config.toml
norm_eps = 1e-05
parallel_block = false
init_std_up = 0.0324
lr_head = 0.00782
batch_tokens = 65536
doc_mask = true
MLP neurons of a small language model. Each row is named by its layer, matrix (gate and up: input weights) and neuron, and shows model dimensions 48-239. Each number is 500 + 40 x the weight over its row's rms, rounded and kept within 0 to 999. Numbers have three digits each. A neuron's up and down rows have the sign that makes its largest values positive.
After each neuron's rows, "fires on" lists the tokens most often at its 100 highest values on Wikipedia text that the model never trained on.

L5.gate899:456505512487477554507514486492475438442558519530522529491482453559480475468467462472482503491454454396494455598530497547474579458501528478502456519602516555402512580521553518477438476483417532559503521460463546468486500448468530511579496415522490490479599432451484472517466509483482427460487507494426544524553481435531434514515493488480562511502428501476503539471507460503459508571479594502568460496484425470489514524500543493528494528500483523508499495489439460453501509442466420596475466504500558452542578596476445495493531517488516486489513518490481444488527453602502508511
L5.up899:460537478536434464518473520474484434466554458476572457520524458562477472440519479432451566487549505483493455549529462510485472442498509491474459529546450457497511492512466546480554517458454504541570483491464461534408456464428522480467447439578462490532512415416469507456497532517459500455505530563544537565515519510565441453479483507527553598505514433515506500484491479585467514557548542491533516512513432508534444498535542439594449446507542558568544504458454480484449502466448459521480448518495621477538512543560475457467573525413544556499493556502485479538490530537499475536
fires on: "t", "al", "e", "ut", "at"

L6.gate506:465475512519478497456527470502464514465521455513557513493558527460500460508524545460462501513498497525524528474510526502561469480540504412549521541563511471545477487555457495519413502531520555483536496476453513465492493487483518471502439506528523480521521556508517537443468519440522463446484504550473510475495465496427512543527464473540525538538521490427518510531545508509472552424518498477470483464474457519543516405492534505515453426470506498526481550516470447518544378449574478574442494552592604569407508523514527460577485545585474469450462445542539491529540575501453529473
L6.up506:506513485527492531526497543486538456477547466535493568568518513525515451502500448502496566506480485494423495523539501523536465495380485430500544419497501497507512499492580421429513473505572481531532492472511460481595448541509456498452505444527533529488509488546501508476517420520456483531540522507525493533473569481491526558498500571488517479502503542510553477434479451488560505440531453516481417450497441523474473493457509423512518522486574555468397427456508534508457537521506493512565541519500546494405464519502481539518513491525488461523463561456430461529484496482520460492
fires on: " ===", "===", "==", "===="

L6.gate955:456491532513514569556549501499597501508498495528509486489518493462473476510491476526382426558416536517542475515567453515509466473510562513542467533515544458489499472483444559466464476569495519527544448473467491524510440493570524489478515446469491510576479417519582419522600447407515508444528485552478565544496507493500497497516514431519532468485480438489576444588413518557536568507463510504480425507435437473510489479467521493485444468484457517491513506483499547413483543538527541439497543523542509555530518470484487497518519515523522517510486533521464531598443525482465461484
L6.up955:541475516451450527500537527527503544521550508479463576449514458515558479477503529489415490464478445515447439449467497536563413528489558542473501529517535478511503532487546513436577465531534504511560526536508567586477448461443448494566488518569509481456504479524523516534479503448512501515500510525478536482484458458472551536549526449544467575537492464484506546511497428518514535530563492514452515497458531510504468484421474522479538520513435554547460454571508419494460548500546488460533530508510514566516469486482552455521538532496555505496500579406563543509443452511541540457
fires on: "\n", " =", ";"

L6.gate713:431479524538532433456481504523528532488489485450470470523574480516530481508427461535514465479531538465504420506499438501532442463494497447501570502519488438483423509467474571489494572447499468434483472465478494586430516431510482487423525512505511485513458516551526526455620477595504505500505484504487464560441585532440529489512557540485525481493481436423520438471484520481574462485514476529509455505450494428422471482512527522606446543488471504448455492552464550403519491521478457465528567470523441446535493524467433515411510428546523509484514435466526458462484513559499541465
L6.up713:488484591525530491589546514501539565516527499533511481461461488507602547531450520470421501511518523497526504450481452481501541500455496446465475459470551468502492540560518457541492519514527468568489522518562498444522588538515501476526544489523531504537467486527532513491572483573563482535564499501520549566572514445453520492502485538601533511488431525491503478507496527508500430497505488491428456516500465497535495498514475488493518505506524468590525495519503496524510513537550480542525511566546535468470543541492551528563384494475509464573504512494521538504475552457580516485
fires on: "\n", " L", " |"

L6.gate344:505577505464455548509468502462439501452505530596491535469471509534533557511520486398477561536534448531432536541472497559515534528506481542499480506512556500539440473524485544521567610471478502556547584515498378477402476520463506455473494489493493474481503440499534487497455446477537518538579443494520449518536397531531496517575496528500516569472559438489485544485535481463436516462500494530509484474494495488484475503477385541496481561572516545519551448448463505472555501525493540556510471512505455488533522492491482534495521496574481526550479458549469504406463508543489487567
L6.up344:470518493417461502490508484538497447508569471489535549539489443522494534537540530460518464524497561540508516521521459504551496493478399584534548562559545508572480562552477491485519477489468411541456537493481493558500504447459448460501459497541514518445563441498529597448482464481526552503540426487470430492481498498577482514496521560565517477511510483559497539491476545537473519482548539480567507465486519477551522519520473542468458466430580465470596512516541518425516574545454568493462495596529481527564522467531522491474526522513449491513527507511501537558520487597524537464
fires on: " in", "e", " ", "al", " m"

L6.gate596:488509482508431509538525466537437482483535440541526520458475486534452541488417478531546492465540415488524557488487496496521443478520454466470558504503500492469525554447373530538451456443525488480527522460461507528508545529422469478452532495479534475508479534478461427508458458463532416492494540487527473434509452457454424469465537428488500557468515538510457488533535501512476410553457527433408541582524489462531465547509487454509535528464439523514529529498535459466555481547427495543451439471481501463441511564507514571470527485557518435449495523542427510532493482488461543516
L6.up596:506489595518572457508446478474511501487577496505524486516435466550465571505492455510478481465572471451468500513514545542449430529530467555507440437554402525473480436470472500510564452519461497486525512550484408479504527519496522552481474438541536486462513520499498499480443480417504493465492458545498502529466481434535442526536611443450549524544485483455439520494578435539522459428442493569495501494581479592429489426492584484493508454535471494485525535449560479523531508495496437492514450483518566494430479415468473510476493408576504542438460513500541493477476471516504415514
fires on: " A", "A"

L6.gate299:473474442551416432512510481466465543454465509552445475457530515474575500500530480474484522450475525558471442521498516473557501546526460446447464458490530438529504509456486519485473504511462428505578526479552505465503430450540557470439516524497482489489444502519519471485509557603534498483483493507599510383443393522543557537584471415539452475508467555431516510483479498500529530458522531430472470507515449553536457508492426523514518517511506561472418534517555538501502514543492525506532516525504497545526446527433469485455572522489497430542435404508498507514479541414499554512
L6.up299:516532551442534504541481506446452492489611552535464494516586473575468522490510550555538508539544499519542514537505519538487517479558472442512537573467496485470483543544473523558534503495487520537533519520533563584585478521492562570479490544527467486515455512502463569570492483494481572522549532520545480507588562531472524497578555494522488490445501515551536562520500515486450506556497539445542487467515486511522549473458436453560509546497495442523486516520558493549482503442516546573518525522545466585513507496547561498494498408498457576518506569529517584475490582579491559512
fires on: " re", "Re", "re", " Re", "op"

L6.gate468:518510445546463549505402525556493488481443523458487507487502481466423488444488549503462480510492474459536464533491456464528443500443470498522533501534513492530467465443428472547520504563470515468507529557483413400530528523512510504497460527446525515557501571480488470526519507530471552560555519499549491504507497477536551464500510376561487471533578496496571605508488546495500522454466531515484575497467421440446486437479442473551408531537533510484537420549505496535487524518462530512497461522432520540478510550566524463581541471553496549453597496529569506532459577574452534483
L6.up468:461537471480467485480480497572573508513506468517535481556561522541484441501529464505513464634441498540502541438549442489516507579466493551544475487465542503487495575480518471600485508527406524416496543454443505513493483455514435441466521547554466445526541525524439575479605522572521490502536493520511519461532503442467453453550546537445462508515490472460537472494404498468502481501505523458483496447435490468517393462524533497477469496501460559514508509511444454569467532456431495465475530529455569466438554450473494534516598569581461504514518529472479481523509520494414505522
fires on: " b", "-", " age", " Sc", "d"

L5.gate63:499475541521522539454460547531592488566502457523527497493578431525465511461536435508503549511478489467550467496475532478490491479504427438505493463446500530480446509552514543519474544554494537489510519468446488475572456502549501582384495478434613463494479482576477473472462484511482509474530498522436558510492551494487436516490479513462532521507559465550489597421504537477532466489519495431531493470445492527490410476520525467476530507494483500492520503554522531487477464478416482418492529594571434557474514398483468548476487430515512480469448511569547464535606485553477562507
L5.up63:500506491466531489507510511554419444423501479481469448530482525510557507580454507494509465453478515505473622495508509521480399535510479507494503518464548520537473495474452461510505490474557435479547437526520507487468468478538502511527545507525577489478512473477472502459559470507523496490457544481469484473473463573478546419530518526556567535491519510519537542476565437460572453489503462572480454537497459568450529489433440452509461585510443494455514550483488510445456550557492542475542447546512517544524496513560510439494428423484510520565517522462515472463442519505522524510
fires on: "==", " ==", "\n"

L6.gate802:432509468540592514498538504537546512480467460490532550521478478454493522544509481496509450548525433513536517517514512542537464510459510434436489519527449470516488492525434468487532547337579512546504506506551489489511499451450483487462535537509530492550555529459466480456485516469447485523470509530518544486474562495454511499385489471565516504537507505535495508514512465565454490508544540441525549542527444516546522451469516425587404533455549455512429499512529497476455518463497571491455506527460504538520482517465528483527556505519679451509503482599457479476468523464440553519
L6.up802:449482549504432492475492532527525559453496540483581501493530495492499552574451483519483483473521461424539533564461425513497466531592517489491484547487469473505512464519479498489504528522481530585462473403476507470516533453496500582544522562511487543517507538476570471490584447512474507436609443451561515507525510505507514482437534463605440493508468520510492492561528524467541460489461547501599488490515501480529487473546461511510495481539532523489412476512506495405524480502507531452440476522445563473491516451558481592504538535502480489525563532507518519526508484513543522554
fires on: " and", " b", "ise", " Fa", "th"

L5.gate809:591462465444491518478531510507494522410431479556542455485530459581486445519510494449479430521466606451455496500440503492504524531406484470494533503512507517545474545476453516543495522507548589483487518477447527568508515496478468462491453502449481463496510499538444481485480520560467492475518508503527493453513491459465500488446401522474461458479514507436549485494502430495557511451501543508502554464517496456472504549396533410559571425513558514462479477492497595434516506513547471504502498498427455504503523499472505515482563505508469437562523508558523491517410596515388453431
L5.up809:485528429461543531465474409476578594428459575436509505497488536586500453538494568485459517456500499470551524535405487548418546428537528470494469461485492476556542573430427529536504522474472574513494471474436528536499458463474473526532516415463463505552559447463508515463464462509445457487522468505593472486585466531459534462548520500513525500478527471519505551518542507535483523511533468439473518508512503466505474474545506420460451454459513512518525513445464570466501464464472491480548439488523531446476469496535534481447534573536530530492463472493507456452470483537433512502
fires on: "V", " as", "P", "B", "H", " F"

L6.gate282:432490431499457536543499513443502523492466511436523501490540514492412408496438544521496482523460526460524478493533481503468567485571478450542475474502496501543451455448488497479559446434513480521496544513568469461551565527445505520488470609535482565498508520461424412479524429426493520523437508574526548544458459456491409505466451460472482519564491522601573508474493480482439517568478570460438503530551449471497487455428506462477489578555510461548594516456580501527450473477465517522468523494451498506469550507442560476541466521524512516474460548601446549539474510488462533516
L6.up282:496565485497496490545534493497505450551462514453496496494513454551482498459450526549490482461515454461501506511492548546424553580580552491493463530472503414510490500490472543511487405498477470466525515508503503473494505463510486519515552516486533486523520467506488478480494515500549505539458438542424538488488515456457461470562470498478550521543553561546458441570502473525596552524523490461521446452477481535439485543503474541427461464547391546510549518559459467452545567551452527500547462497464456494553574430454528478487603466514534623542498474552524487458517486505480485449
fires on: " A", " a", "1", "9", "i", "8"

L6.gate724:535452488465461463479436482562444517536469525555486559496464479526498427435483427411475540432481504462474466541462470483496463500556477482563510494505470499486500456395505469563519498486479528490530524466439501504508474477481482525506453554469525493457514476511451529495474499578509499430471444405483510534501515465423568459483501525494465480475493473465510468473532484484491445552469478430541519526491441431437540533483562486531519524498556517487526501560487578522530521428534505529552457506488511454445541472524592593507546525540487495602517420493492495519534547488476445478
L6.up724:536532429516520475512487554560516484491529505513514509447592482513446473560410531504486467527512479483553468446456501480458470457484477538502495518538469425496574482500495523505490487466589466534445445510524530487492526533536548503495473551423498518532510490513568525484520461560580537522592453460509536476497491461510493538537517496528432503420538586464483548478510499568501494463469567589581537529543539518477508552521534378485502517518556569479490483493471450472533556507473580455566566492541487449513585490482548503474446494487503571529474517582565513528489553536565499463
fires on: " H", "H", " F", " V", "h"

L5.gate387:536567507546523423521511483508483497461465506497543567506540576578476509575523445442405521474495438469513509550488561459527478479554493500529501480472495449405485613422443412583529537435515460560425526474478576527519498559522492562456443474459522519463516490518559503512510537549473514506501500553551558482470508476457562514568524515469511555485492495489461493485488563487450457522490530500575498496476547482538554531411524453559475523471526489447451535550425580556508458470513473539462462546475486585409488463431515443495410536518528536559497520530491465561443433388475507420
L5.up387:524559473516486517525484485508553475531563455439559546447500473547431528529449565444502444438547448500519532503495528456451496487513475546508526538564464432518470526567502531551571520561470430491515510498429474535509512540580488457475451523568465491474530534494507461477514519455457457522495479497469502466448515518431474533504515492478501479448462512463497550539500491560433496474451481546449457489454533578494477466495415472543480484505578470415467455427500540521485464465504484506472513512524490460493432469519495497538402531522468453441526528471586525616524469606515533424
fires on: " and", " with", " played"

L5.gate715:526535524500528484450520528423458482499491481531523506416460484509497533509491487440462491505489459457513514600520426515420476493510477544403480459566523506553556488574522525476499517513491535531497514540507452540458572451470521510460483483410507480541513471539505520559492568508432426511505538565530583488539519496515467497459501512526462413496532427499537498518476449491528501481427510594482492532444485462426534484535524544483574518540479458482475418499519458504423525510501435496440463502488545498496495563491465510476553497526464472467496473485555520494488550579535465641
L5.up715:503482564547533479548488585517533436492443485485486563490573553544572484474450490447478468544576490456494575473586430504566458479548463489493509486450495513487437487507522557488462528525420439536515543493530471387452462457539531461467486489493485520453511559484563532444563495471501553491469517471482418490456513466478483503481492476481521521543498525487528545450538487464463501483523601471493489550560453465598562450488489558485527534510518504485549501545554500480530551417532519504459472538535498522459537467493473505432466536535445529521475454557462459488473510520489449491
fires on: " ", "al", "ur"